Part of a small language model's weights.
Architecture: RMSNorm before each block, rotary positions, tied embeddings.
Training: a variant of Muon for these matrices, 14832 steps.
MLP neurons of a small language model. Each row is named by its layer, matrix (gate and up: input weights) and neuron, and shows model dimensions 16-143. Each number is 200 + 40 x the weight over its row's rms, rounded and kept within 0 to 999. A neuron's up and down rows have the sign that makes its largest values positive.
After each neuron's rows, "fires after" lists the tokens most often just before its 100 highest values on Wikipedia text that the model never trained on.

L4.gate438,225,223,199,194,243,178,177,217,133,186,214,209,308,182,248,201,190,173,190,165,172,177,162,188,199,250,184,138,180,251,195,216,192,194,204,187,213,188,188,201,169,158,217,140,174,231,226,283,266,121,209,254,264,127,146,178,218,213,172,257,195,186,208,218,204,143,270,146,186,198,183,253,231,179,160,266,245,263,279,241,234,137,217,191,259,175,186,158,211,258,226,221,155,249,208,159,160,196,212,312,219,214,80,218,209,202,175,176,143,207,236,261,178,195,262,184,189,235,178,188,184,140,171,173,218,208,153,268
L4.up438,235,153,213,185,267,193,196,218,223,215,161,182,145,213,168,210,163,154,164,229,205,133,189,216,149,168,240,119,134,210,229,177,200,85,109,134,204,163,175,186,194,183,239,174,265,172,212,179,235,198,187,173,210,277,161,195,181,185,223,216,264,198,130,172,195,186,256,192,212,229,201,211,145,236,183,235,221,205,150,194,232,121,193,210,142,177,242,229,212,137,244,220,231,218,184,169,279,174,156,177,259,154,236,154,182,214,146,159,242,135,126,205,248,83,213,183,126,246,186,172,175,132,216,157,222,137,198,213
fires after: "\n"

L6.gate38,236,235,179,213,161,178,125,201,213,277,190,192,182,179,220,235,235,209,141,182,208,198,227,196,199,272,142,249,107,187,211,196,206,205,233,162,192,217,163,168,299,246,252,176,217,139,204,223,208,249,164,211,179,213,164,221,211,230,200,231,141,177,195,240,291,225,272,195,216,190,265,220,240,206,236,193,149,148,144,191,227,211,150,212,159,182,198,197,207,206,214,148,108,210,192,339,264,226,192,230,239,193,212,246,182,124,252,206,181,169,212,176,190,180,219,247,210,250,258,187,230,179,201,137,276,223,235,242
L6.up38,175,178,180,183,107,152,281,226,242,168,204,234,225,154,188,207,225,122,198,218,251,226,143,163,229,219,133,218,204,181,152,226,246,192,160,168,218,182,239,113,212,235,232,160,187,183,192,218,158,242,141,182,232,192,151,256,150,235,254,250,162,98,186,248,211,259,197,212,192,224,136,144,220,148,239,266,242,170,175,213,178,244,170,220,238,287,181,256,165,197,212,160,137,230,132,291,189,258,208,269,187,162,206,237,130,175,158,158,238,204,274,226,243,216,196,244,201,229,258,161,95,252,163,245,200,217,187,190
fires after: " the", " a", " an", " to"

L6.gate341,235,231,224,251,239,231,202,169,215,210,226,191,190,234,174,198,267,177,196,264,242,188,168,205,172,215,251,191,266,212,138,279,198,184,187,191,182,232,215,152,152,264,191,122,227,208,195,212,210,164,211,192,163,169,220,229,172,221,215,104,255,160,166,245,259,153,124,199,242,252,160,274,224,181,208,181,260,240,207,143,247,201,188,168,241,211,210,194,215,192,182,274,226,206,187,235,234,258,251,141,172,127,262,221,216,287,136,142,259,147,284,276,193,234,232,164,140,177,127,168,148,128,166,196,125,192,188,187
L6.up341,148,209,209,187,206,191,181,161,150,128,224,192,187,177,231,136,164,285,216,241,199,244,169,246,222,225,213,192,196,248,114,183,249,126,223,166,205,211,207,198,176,279,165,205,197,235,224,202,144,203,169,216,244,216,219,217,208,246,218,207,200,165,187,151,196,195,256,278,166,222,243,186,270,146,179,210,226,241,131,225,195,167,193,186,243,179,225,188,174,210,210,208,247,229,228,202,143,262,212,147,236,319,232,155,213,213,261,181,179,199,272,262,114,210,204,193,136,225,227,187,184,158,289,233,288,164,193,167
fires after: "\n", " on", " (born", " /", "On"

L9.gate157,169,216,179,244,224,264,186,247,148,289,198,220,184,187,143,287,208,288,201,196,165,176,184,162,173,205,124,187,226,165,194,241,172,198,215,137,187,144,166,168,141,194,220,177,266,229,163,155,183,185,199,164,218,216,198,251,248,132,200,199,186,173,254,237,162,219,251,188,170,198,168,167,219,252,158,227,150,218,167,263,244,199,135,221,207,174,264,167,181,206,159,162,255,241,151,201,180,134,237,188,228,205,123,268,212,151,192,235,180,192,253,166,220,98,250,211,284,189,174,178,182,157,167,178,184,248,280,148
L9.up157,177,216,185,235,176,251,203,276,134,290,160,189,178,123,124,197,138,194,267,244,225,138,178,195,154,201,129,209,178,239,206,220,191,244,221,148,190,111,206,200,203,240,227,165,288,192,192,167,174,248,150,211,172,213,239,245,209,126,192,170,183,233,211,199,213,228,196,165,221,193,135,208,227,164,160,251,173,192,146,282,217,201,165,258,231,168,189,249,225,170,191,163,184,203,181,235,212,113,238,173,185,209,115,192,188,180,200,242,156,219,228,151,228,118,185,157,278,194,231,161,193,153,175,183,162,259,280,163
fires after: " the", " a", " an", " Men's"

L9.gate274,157,246,242,194,211,169,250,142,284,229,205,293,194,94,227,156,184,170,155,210,212,247,185,232,249,141,147,158,237,227,214,165,282,150,200,191,223,196,171,190,231,176,189,161,243,255,238,224,273,193,191,181,179,284,287,209,249,197,195,227,213,241,239,215,217,226,206,201,221,201,180,139,134,226,167,238,214,202,157,176,240,205,177,199,199,224,234,215,129,148,186,177,195,248,167,173,154,182,208,212,249,256,132,173,138,180,241,196,233,233,270,231,188,203,302,278,212,298,142,125,138,113,236,221,216,172,180,292
L9.up274,237,182,182,305,170,143,333,149,217,283,266,184,229,153,205,196,270,221,203,210,211,205,198,137,255,220,235,239,188,171,168,211,191,218,203,216,220,238,259,173,222,193,271,179,148,125,165,232,223,210,232,164,229,228,197,211,295,210,210,245,184,227,196,145,151,266,177,219,215,222,195,250,190,223,144,217,169,214,248,185,226,146,179,207,254,142,238,146,230,232,233,156,213,248,242,194,225,223,191,199,106,169,210,166,216,223,182,161,260,187,254,214,202,236,227,253,163,202,216,150,182,268,187,247,218,176,155,143
fires after: " of", " ", " at", " to", " by"

L3.gate216,160,208,200,200,245,219,188,253,159,228,119,252,162,201,193,229,143,238,220,197,231,233,271,314,246,190,190,217,156,181,174,167,148,233,198,180,174,209,178,185,139,200,214,147,170,196,176,236,139,224,212,172,200,197,116,118,184,179,219,213,283,133,195,215,133,248,206,165,157,234,241,223,239,232,183,197,211,80,198,213,239,170,187,203,178,234,260,205,161,157,210,238,179,152,186,218,198,205,237,161,274,221,256,195,159,153,236,270,147,225,265,236,173,243,232,283,171,192,124,192,203,194,191,240,222,184,165,201
L3.up216,253,203,172,197,176,209,195,204,226,235,278,206,198,197,123,202,119,227,178,253,255,232,266,209,192,216,159,191,196,225,160,225,162,133,210,246,222,209,185,212,206,138,139,169,246,156,152,271,183,214,134,209,159,246,225,220,169,228,180,253,177,235,209,215,225,269,178,197,252,186,183,172,195,165,197,182,148,167,153,158,184,97,167,130,274,237,208,197,242,182,200,136,245,221,170,127,81,162,196,209,209,283,194,193,214,233,255,281,226,251,143,227,166,206,152,224,234,197,202,196,216,163,268,133,207,145,139,203
fires after: " ==", "==", "==History==", " career==", " ===", "==="

L9.gate435,147,148,246,200,221,207,198,187,214,180,193,226,266,224,142,202,197,220,220,227,182,230,148,159,176,227,180,148,75,253,214,209,266,131,240,161,165,158,150,89,221,206,208,142,189,240,186,190,263,159,227,200,181,106,199,210,161,199,184,183,120,173,183,81,180,234,228,196,261,180,245,272,122,236,193,171,188,187,215,263,119,167,153,231,221,206,245,196,176,258,175,263,156,165,213,157,220,229,289,115,197,158,168,216,255,166,147,173,264,145,220,221,169,216,216,188,172,238,255,180,181,214,213,144,101,218,201,212
L9.up435,237,197,173,179,216,198,246,170,160,228,180,144,225,279,225,167,236,247,274,156,181,181,215,154,117,183,229,186,262,206,181,128,188,266,213,170,214,152,223,227,252,249,162,212,271,235,266,152,232,202,229,253,232,173,278,243,171,196,235,249,230,189,242,150,277,231,165,187,208,228,229,168,124,136,187,246,248,187,238,159,219,204,217,149,191,220,157,184,166,148,169,226,219,217,237,198,214,107,160,230,167,200,217,214,199,163,169,176,199,175,148,278,221,125,196,190,176,242,107,119,178,213,219,191,193,214,230,278
fires after: "|"

L2.gate415,255,205,234,223,184,203,209,248,169,240,210,238,166,183,281,264,184,282,176,269,180,203,213,197,203,173,175,186,176,183,216,193,167,220,205,168,212,216,159,252,287,215,237,176,204,221,185,247,168,181,212,216,246,196,89,185,229,215,245,236,166,223,220,234,203,231,159,200,203,202,171,202,154,75,166,198,185,166,180,196,273,186,194,215,171,282,270,209,208,223,206,240,154,144,247,245,182,209,267,191,170,143,194,145,171,189,231,157,187,193,211,229,116,157,249,264,96,281,156,167,176,171,215,219,128,231,196,215
L2.up415,129,171,234,173,230,207,233,129,189,199,148,183,212,186,292,218,184,189,235,201,178,226,226,142,256,139,203,167,241,180,155,181,176,177,224,196,224,168,249,137,169,209,221,168,212,222,196,184,271,172,194,183,196,210,172,175,220,258,176,217,207,219,136,156,182,284,110,184,121,198,200,248,194,151,189,232,219,202,291,242,274,164,244,195,230,185,172,274,179,194,239,184,179,198,231,145,220,287,229,208,262,199,122,172,170,139,188,171,217,192,255,188,170,200,177,193,115,185,179,220,143,213,262,257,231,186,235,171
fires after: "\n", "|", " rul"

L10.gate128,179,202,235,130,173,291,176,138,172,150,165,195,193,225,248,231,233,180,164,191,318,188,191,143,234,176,237,133,248,230,249,242,143,233,193,226,178,211,269,185,226,187,153,270,223,241,170,237,218,183,191,269,181,166,244,214,199,221,207,206,215,254,168,249,185,217,238,182,201,250,205,233,168,145,164,191,112,197,221,193,270,241,194,236,208,147,193,264,229,122,138,202,245,203,228,170,196,124,213,154,220,136,268,150,210,158,162,280,209,189,222,209,175,261,233,199,153,198,234,276,121,181,262,173,183,219,192,141
L10.up128,240,154,163,209,238,244,161,86,221,172,195,245,177,183,188,197,243,187,150,131,235,166,255,153,152,170,236,144,192,162,253,197,196,208,136,231,235,200,236,174,188,159,195,244,185,203,183,184,206,224,262,195,249,182,210,183,197,207,221,195,245,243,200,173,186,271,236,213,252,241,236,159,152,162,170,145,228,266,231,176,201,207,138,264,187,144,237,218,173,228,182,196,257,187,295,151,192,137,247,228,168,177,262,127,175,181,202,173,210,152,156,199,227,258,216,201,212,164,245,235,132,120,251,197,255,230,230,228
fires after: " |", ":", " 1", " 4:", " 2:", " 3:"

L9.gate272,156,188,179,232,283,242,199,190,189,216,209,317,202,209,252,200,219,154,219,259,192,218,165,196,245,163,251,139,150,210,156,192,289,202,178,251,195,257,216,189,214,185,225,240,218,220,157,239,183,174,290,280,166,204,189,175,140,171,195,180,243,242,211,244,253,231,250,172,173,192,175,179,205,202,271,256,172,250,202,206,240,198,311,196,210,194,164,156,278,127,216,273,240,225,159,197,209,241,169,228,171,216,189,152,128,186,178,188,224,120,186,277,158,204,209,185,243,169,235,211,200,190,236,164,184,209,232,214
L9.up272,247,134,142,185,136,236,214,228,202,178,183,203,260,174,256,123,239,197,196,202,172,197,173,187,190,244,227,198,260,221,175,175,194,184,207,149,234,176,249,233,205,226,248,248,225,207,133,140,193,220,230,163,232,227,185,271,140,252,194,136,171,169,280,122,226,254,244,163,267,214,255,278,211,124,122,239,162,151,207,176,241,132,143,213,166,168,141,219,212,190,180,251,192,188,157,181,180,233,160,195,128,257,213,190,205,176,246,203,216,190,158,224,157,179,216,180,201,236,149,190,258,211,266,309,175,217,176,245
fires after: "\n", " 1", " 2", " 0", " 3", " |"

L6.gate306,163,208,153,89,210,171,182,204,193,256,251,118,128,190,191,202,222,146,203,234,160,206,164,160,161,228,206,180,142,219,222,236,223,272,215,193,225,139,315,162,202,172,283,233,240,163,214,198,254,216,239,208,254,202,205,188,200,199,242,212,191,194,203,242,205,254,269,138,218,226,231,223,160,125,234,264,156,177,213,198,151,191,180,169,186,196,125,127,170,242,185,72,207,237,225,201,240,198,224,173,159,191,200,143,145,268,225,186,204,198,198,223,195,221,213,250,170,155,225,223,281,226,273,241,161,225,263,184
L6.up306,257,109,148,154,205,214,173,179,149,220,195,187,290,274,187,218,282,243,161,218,228,292,274,170,273,292,172,187,214,255,230,197,120,269,185,208,257,169,272,199,213,168,208,220,259,189,163,252,249,206,157,223,261,165,204,209,228,194,187,193,201,165,210,197,202,289,280,234,147,139,239,221,220,143,240,250,174,165,209,165,206,255,208,194,144,265,194,191,211,157,208,191,223,236,183,233,183,185,200,224,194,223,154,212,186,177,210,244,267,181,177,218,182,206,204,252,184,137,158,213,188,192,177,216,219,212,188,189
fires after: " the", " of", " The", " his", " in"

L9.gate240,146,201,214,208,278,164,195,193,179,194,160,240,223,176,261,161,156,251,164,194,178,208,205,101,146,247,194,317,151,159,231,215,194,257,188,254,182,182,190,161,98,189,231,192,177,234,259,185,227,258,185,165,156,233,92,217,242,189,164,178,180,233,261,182,154,173,199,108,152,160,172,120,146,181,247,197,232,118,258,207,254,239,110,221,280,196,240,262,198,217,169,223,203,208,231,112,175,172,136,198,185,195,207,215,250,169,177,199,255,262,212,198,122,214,208,202,217,206,141,166,190,197,212,188,226,173,203,196
L9.up240,232,143,226,201,260,198,185,210,178,241,165,221,205,223,175,191,187,211,152,273,119,163,161,214,223,255,234,306,145,155,181,284,186,201,157,220,150,231,234,241,250,248,179,187,125,111,188,177,237,205,135,218,185,164,208,163,180,223,243,211,242,217,202,121,209,214,195,179,162,196,196,232,198,203,212,203,232,254,172,148,196,235,218,189,252,192,209,199,177,248,181,210,230,155,198,143,236,194,181,173,236,175,236,148,200,197,198,187,197,169,265,332,254,257,287,230,252,186,192,187,165,218,214,140,181,239,193,201
fires after: "-", "\n", "|", " |"

L4.gate292,216,220,196,238,193,195,194,261,167,263,133,199,176,199,120,196,218,161,111,273,236,215,130,158,282,237,219,206,180,253,142,104,200,121,225,182,153,176,252,187,172,234,210,197,90,181,209,226,200,219,205,162,226,211,220,165,185,194,116,206,204,240,200,209,162,246,217,163,218,262,233,247,188,177,158,168,204,132,208,217,249,182,255,200,195,282,213,240,251,151,168,232,197,180,226,169,220,173,247,174,256,236,164,221,166,176,149,264,211,210,172,236,154,229,165,245,232,194,174,157,231,133,207,162,247,164,256,179
L4.up292,141,238,156,283,197,238,224,199,165,216,247,221,188,231,214,216,165,222,204,158,77,215,256,133,155,193,115,144,185,197,241,217,118,196,157,220,178,292,162,222,209,262,165,191,233,196,200,204,266,264,155,183,120,227,197,204,168,254,221,212,204,216,127,189,200,182,178,270,169,145,175,211,212,191,300,176,130,289,189,138,200,235,217,279,260,226,187,211,230,224,216,140,172,204,218,226,187,214,213,206,209,245,166,161,181,214,228,173,218,196,174,238,260,150,220,271,185,208,191,183,215,237,231,219,161,199,184,185
fires after: "==", "===", " ===", "s=="

L3.gate42,156,182,215,161,238,144,240,173,184,177,189,211,198,180,161,172,209,198,258,210,246,196,189,140,178,210,222,167,188,193,138,215,171,198,135,252,202,275,192,252,203,195,224,207,205,156,211,111,111,240,190,170,140,117,201,151,233,200,180,240,212,224,213,241,228,202,214,134,203,163,231,117,186,215,126,283,235,216,191,175,261,228,256,186,202,210,243,160,121,226,172,147,143,147,237,132,221,134,157,227,147,235,168,198,194,238,211,194,196,203,292,202,230,222,194,167,230,213,254,157,269,225,238,158,147,198,181,191
L3.up42,228,196,261,196,217,159,261,209,218,170,222,198,261,236,176,202,195,189,222,196,214,157,148,183,184,208,220,203,242,288,155,236,236,160,168,216,254,220,194,230,189,156,185,207,175,162,280,261,146,146,213,209,143,141,206,219,199,172,221,214,288,217,176,258,150,170,206,129,220,159,210,175,270,180,105,251,284,200,189,208,214,214,174,183,193,126,343,158,131,272,204,184,185,135,240,170,222,238,201,217,203,315,153,218,265,221,199,197,137,204,122,168,240,172,210,235,232,182,213,197,252,173,180,206,222,177,167,252
fires after: " G", " T", " 8", " L", " 7"

L6.gate53,232,176,201,167,189,157,279,216,199,204,189,289,185,132,179,224,229,116,161,247,168,285,161,205,123,227,230,158,175,270,164,197,215,143,207,197,185,258,194,153,182,197,191,200,271,209,235,252,243,151,269,215,218,147,142,159,166,191,155,216,207,167,170,240,186,163,184,214,242,191,178,157,210,198,172,202,224,217,280,230,271,169,184,192,204,242,130,208,193,147,249,207,156,261,143,154,185,211,172,236,156,253,172,129,195,227,210,222,202,183,187,217,229,242,212,216,94,238,168,169,186,185,260,271,164,289,234,139
L6.up53,163,202,202,285,241,238,218,155,238,216,145,154,214,187,212,216,163,181,165,144,196,107,240,137,172,179,222,216,214,201,276,64,187,223,164,169,202,190,242,190,264,188,268,182,297,112,206,185,180,182,140,189,209,198,180,216,246,167,159,152,207,177,163,198,209,288,215,183,167,263,258,157,220,226,248,232,224,198,201,183,244,167,216,168,180,233,200,217,291,252,208,235,283,174,190,182,209,170,202,166,150,189,230,191,231,189,252,197,243,200,212,236,200,297,213,201,166,161,216,110,157,187,205,135,234,160,223,159
fires after: " ", "\n"

L6.gate168,205,165,162,221,203,265,126,164,123,210,226,213,195,202,186,181,107,126,159,196,261,250,186,220,197,235,204,217,143,171,165,162,156,277,272,243,247,183,202,174,195,163,186,188,207,291,183,223,179,252,188,231,179,291,173,214,204,177,221,200,162,149,158,185,155,189,196,167,154,298,222,197,204,176,101,142,208,161,215,213,134,262,216,204,154,145,184,134,139,199,173,208,141,223,250,197,221,122,189,268,162,160,211,213,151,184,166,187,158,82,220,171,172,200,311,167,163,157,186,174,192,211,165,195,210,179,136,202
L6.up168,197,135,218,140,149,245,178,196,160,150,207,240,201,189,284,173,92,215,189,187,221,131,247,176,213,184,156,185,165,180,146,175,247,167,186,193,232,229,172,218,237,188,210,246,124,203,201,240,256,105,207,224,186,222,206,166,199,164,245,165,220,115,221,214,218,158,277,198,199,246,217,234,162,188,218,232,186,216,177,170,163,242,102,279,197,167,173,185,184,236,221,191,227,117,266,164,202,177,206,221,169,232,158,138,173,182,158,211,209,236,204,202,184,134,220,116,255,150,229,157,243,147,100,196,191,209,198,141
fires after: "\n"

L6.gate29,104,200,238,210,184,199,249,162,171,226,220,150,212,221,199,230,247,185,235,168,167,211,153,210,216,166,168,195,208,112,139,220,187,249,248,197,208,292,198,236,130,191,159,212,238,207,193,207,258,136,290,209,209,228,203,204,237,252,235,257,224,197,248,205,180,180,167,141,182,225,270,209,177,235,213,205,250,206,174,206,151,236,231,259,311,192,153,204,240,239,240,181,242,207,243,201,264,192,224,224,199,128,193,201,147,206,237,232,199,247,233,162,274,131,213,151,203,241,169,219,192,190,131,260,182,159,166,192
L6.up29,240,173,188,177,133,201,178,192,252,258,159,150,174,228,229,194,168,175,110,188,178,153,178,153,194,103,247,83,230,216,186,243,228,213,168,176,233,224,137,310,177,223,211,190,220,150,91,170,189,146,215,217,151,161,157,193,176,183,247,178,214,143,215,175,242,232,215,116,208,219,190,248,142,243,276,218,221,149,170,211,209,214,184,185,236,171,116,201,193,282,206,191,79,233,193,210,235,261,250,208,137,159,193,231,165,185,215,223,238,185,183,185,167,256,162,232,181,179,168,164,168,222,201,146,198,200,188,202
fires after: "\n", "-", " R", " un"

L3.gate352,221,183,199,154,165,174,229,197,215,149,196,157,260,248,192,149,251,159,241,128,230,193,244,222,188,221,143,240,229,292,189,272,182,116,211,237,209,178,259,267,180,212,188,144,205,199,207,231,210,192,207,175,196,222,193,136,242,223,253,237,275,284,158,248,184,183,263,170,181,191,168,189,171,214,188,177,276,213,176,161,152,153,238,165,245,151,223,186,270,257,131,223,204,194,195,198,208,252,209,194,235,198,174,143,113,219,262,197,115,171,180,256,243,182,200,139,215,174,225,221,229,184,205,217,266,205,234,232
L3.up352,231,213,206,271,122,176,197,251,125,221,182,209,288,230,215,206,213,209,267,66,181,174,245,233,221,118,176,219,164,221,133,210,234,213,224,189,190,232,282,220,196,189,146,168,141,224,157,148,236,200,243,131,166,164,237,234,279,181,190,115,185,179,272,202,173,197,200,192,263,149,171,159,157,204,221,80,194,228,120,172,230,158,190,210,178,174,218,302,189,254,146,213,117,210,249,187,148,246,172,262,244,235,189,202,209,190,240,234,192,167,159,231,242,187,175,215,218,189,135,231,281,204,173,220,174,218,243,146
fires after: " t", " T", " l", "L", " G"

L6.gate455,220,148,196,205,146,180,220,232,164,190,239,180,285,172,204,211,221,167,208,210,199,243,132,216,261,168,234,166,180,265,171,173,212,185,232,231,246,223,215,269,206,165,133,213,215,205,140,206,145,175,184,221,248,206,228,196,251,151,265,237,227,202,189,171,196,162,207,272,227,216,271,163,136,157,148,190,162,217,250,157,177,183,161,187,178,278,192,243,229,250,263,185,201,248,161,214,154,200,209,160,192,214,221,179,168,193,212,198,179,249,186,195,260,250,261,178,229,168,244,185,178,210,218,209,88,225,176,197
L6.up455,173,179,264,174,194,209,168,184,142,220,209,204,167,243,247,148,195,282,351,199,206,255,241,267,229,148,145,191,222,271,149,180,162,220,197,208,234,266,151,237,193,193,201,205,230,169,185,225,214,194,145,173,184,318,241,121,174,268,174,168,187,251,197,181,204,142,249,141,182,134,254,180,149,232,180,205,214,223,173,218,178,234,166,215,159,220,145,177,226,170,225,230,114,155,269,176,179,206,225,202,173,252,219,163,159,234,211,207,172,197,235,293,216,199,160,167,194,223,188,165,200,200,187,231,130,177,101,180
fires after: "\n", ".", "s.", ")"

L3.gate296,230,234,167,269,203,206,202,172,183,142,187,209,140,198,202,218,177,138,218,122,278,159,252,200,181,178,252,159,210,187,240,218,111,192,211,209,217,169,168,115,189,235,211,228,226,73,176,201,232,240,210,233,257,226,247,187,253,174,225,162,173,231,175,169,199,230,223,212,231,218,170,173,191,180,199,204,280,141,191,204,257,213,267,206,233,90,199,215,196,185,195,164,203,122,243,210,223,249,193,186,267,215,209,166,226,213,239,237,202,177,170,192,217,204,175,235,171,262,157,165,247,239,200,274,271,181,190,216
L3.up296,223,252,153,232,132,271,226,141,203,228,98,218,210,113,202,169,207,185,265,238,203,171,116,213,227,197,212,168,185,215,132,133,178,262,214,198,184,199,207,229,237,207,197,259,172,223,177,168,176,205,215,216,212,191,207,147,240,262,231,204,228,218,207,267,232,175,150,134,238,171,255,138,170,291,142,192,258,199,231,125,197,224,202,239,235,114,225,221,120,151,245,105,238,182,196,198,206,183,206,269,177,236,197,129,206,160,104,201,133,178,273,198,243,212,256,180,263,203,153,157,202,246,203,217,163,221,158,221
fires after: " W", " J", " b", "-b", "B", " B"

L6.gate490,198,162,146,234,178,230,244,123,169,231,159,204,189,231,171,215,168,250,219,234,165,173,158,214,114,261,214,163,183,246,210,249,232,187,182,242,210,124,170,193,251,229,207,245,199,273,259,217,234,221,157,223,227,196,180,161,217,241,185,177,293,229,150,197,201,154,217,144,176,257,164,177,202,163,197,135,260,129,267,279,193,240,257,198,216,160,265,219,203,212,184,152,149,125,231,236,219,152,190,169,195,188,185,154,202,195,136,170,171,164,167,203,199,212,229,270,161,241,208,178,201,188,164,230,177,253,198,193
L6.up490,179,176,167,162,178,245,229,148,237,256,282,203,268,192,246,204,190,157,192,276,170,158,152,142,159,214,197,243,206,258,246,191,233,259,208,249,196,150,221,155,224,185,190,247,285,282,187,269,154,170,207,123,190,107,215,183,183,211,198,167,163,229,221,217,165,189,184,209,183,254,180,228,272,219,176,151,207,226,155,229,226,249,144,230,138,195,150,137,225,213,213,264,165,240,253,248,169,136,167,222,149,179,199,167,189,226,160,233,94,214,236,228,274,211,218,166,246,211,203,220,173,190,182,271,212,221,236,164
fires after: " the", " The", "The", " and"

L10.gate219,124,255,204,202,238,190,196,231,237,228,196,171,178,191,199,110,189,183,148,252,227,246,177,214,229,225,272,238,169,243,227,255,233,216,222,196,170,144,221,176,143,206,217,297,176,279,123,222,164,177,229,210,188,227,136,195,204,173,167,210,200,199,169,170,162,167,190,171,222,253,239,150,184,189,213,191,210,161,142,248,124,197,198,209,189,188,242,234,257,188,189,157,224,163,267,182,216,170,175,212,243,229,167,219,223,142,200,199,238,171,253,277,211,177,222,244,133,179,157,215,154,200,206,242,206,214,153,202
L10.up219,216,181,219,301,221,197,168,247,206,179,238,309,185,188,238,185,171,198,151,193,188,155,187,143,256,222,166,221,168,193,161,132,208,226,226,237,133,217,237,182,94,149,208,178,218,228,116,208,272,186,171,144,192,233,178,213,241,133,163,207,125,159,170,214,157,239,177,188,245,254,179,306,198,237,198,119,113,212,167,225,250,204,222,230,229,210,235,194,216,238,274,205,186,177,192,165,159,139,237,219,160,224,182,277,236,156,195,213,171,186,170,238,266,230,233,192,191,228,132,267,253,191,207,227,208,110,181,203
fires after: "|", "\n", " the"

L10.gate26,247,191,163,196,178,198,184,248,173,266,220,181,209,170,253,196,213,185,204,135,206,138,169,183,216,170,224,218,194,213,130,303,206,241,168,175,248,200,219,240,141,174,178,244,200,163,194,213,255,152,251,232,176,167,176,176,174,183,215,228,147,224,176,165,154,141,233,199,177,184,184,161,188,272,151,143,223,158,172,228,182,199,228,168,207,275,211,184,143,310,275,182,173,188,150,177,121,182,161,158,285,236,127,214,245,113,152,250,138,169,221,146,160,136,200,207,168,200,202,200,187,212,187,174,256,175,225,267
L10.up26,185,257,215,238,231,159,170,184,229,137,204,168,239,188,227,220,101,255,240,178,204,157,288,193,220,133,231,172,153,280,168,259,238,221,230,147,207,158,230,300,130,205,232,206,287,212,195,201,155,208,237,261,146,222,232,155,246,209,216,274,178,193,201,126,169,209,246,102,215,152,171,200,104,255,135,242,186,177,220,241,209,243,257,135,204,181,247,190,218,252,180,190,202,246,254,250,242,168,161,231,244,165,149,256,189,223,188,177,211,163,263,212,208,167,235,89,193,237,204,203,175,201,194,175,208,211,200,217
fires after: "\n", "-"

L2.gate463,203,203,173,208,219,202,188,200,207,256,211,140,244,184,216,232,220,166,187,190,267,185,152,242,228,127,246,216,218,196,149,138,159,184,73,225,196,201,209,230,295,259,181,186,174,188,213,216,179,217,189,204,213,211,199,178,193,251,215,173,169,301,185,251,146,190,234,192,181,234,133,301,197,203,158,165,153,186,238,214,250,132,218,170,235,170,183,225,218,174,189,191,202,211,147,168,124,123,284,214,263,241,146,232,178,211,100,210,174,161,207,169,252,237,251,243,155,257,179,126,156,125,240,180,213,187,156,224
L2.up463,238,160,193,204,219,231,142,224,191,200,207,222,196,162,242,231,183,196,289,225,217,291,166,228,310,207,184,206,183,141,263,231,302,220,187,224,165,174,254,103,131,228,188,163,183,218,207,174,209,233,201,153,227,235,177,238,206,226,192,199,210,151,97,217,148,230,249,266,230,208,170,186,202,173,189,222,158,89,174,245,232,197,169,229,276,178,215,162,203,205,162,174,122,222,290,184,197,212,203,196,242,135,164,160,145,214,203,235,158,137,169,178,177,237,233,243,166,192,162,214,244,278,189,210,159,297,200,222
fires after: "\n", " (", " governor", " \""

L6.gate283,184,206,284,237,198,225,186,205,152,234,172,174,183,155,265,189,222,178,193,233,238,211,150,120,250,230,270,183,216,236,140,207,198,191,136,174,157,180,212,227,192,214,196,158,233,245,253,254,297,212,205,180,180,214,206,153,173,219,209,269,119,226,230,162,158,246,215,197,252,170,267,204,264,145,185,212,257,222,214,201,245,208,228,225,168,235,152,225,184,193,218,255,151,148,237,247,222,165,113,201,212,147,264,240,204,253,205,166,153,277,338,189,88,270,243,153,196,239,139,242,168,164,197,191,164,190,254,240
L6.up283,194,119,161,255,186,153,185,232,225,240,196,273,182,179,179,156,196,144,184,153,184,199,202,109,203,226,177,163,119,188,169,252,189,222,194,191,167,287,248,199,175,222,181,200,95,178,239,140,182,115,212,288,178,180,245,270,242,191,172,158,187,119,269,211,184,221,136,157,231,207,186,161,198,216,227,240,216,93,239,218,183,159,185,281,269,161,219,182,181,195,239,238,213,227,202,282,212,228,175,158,220,200,162,244,230,241,257,175,206,160,265,186,265,199,166,204,243,158,172,215,169,158,263,186,208,239,228,159
fires after: " ", ".2)", ".0)"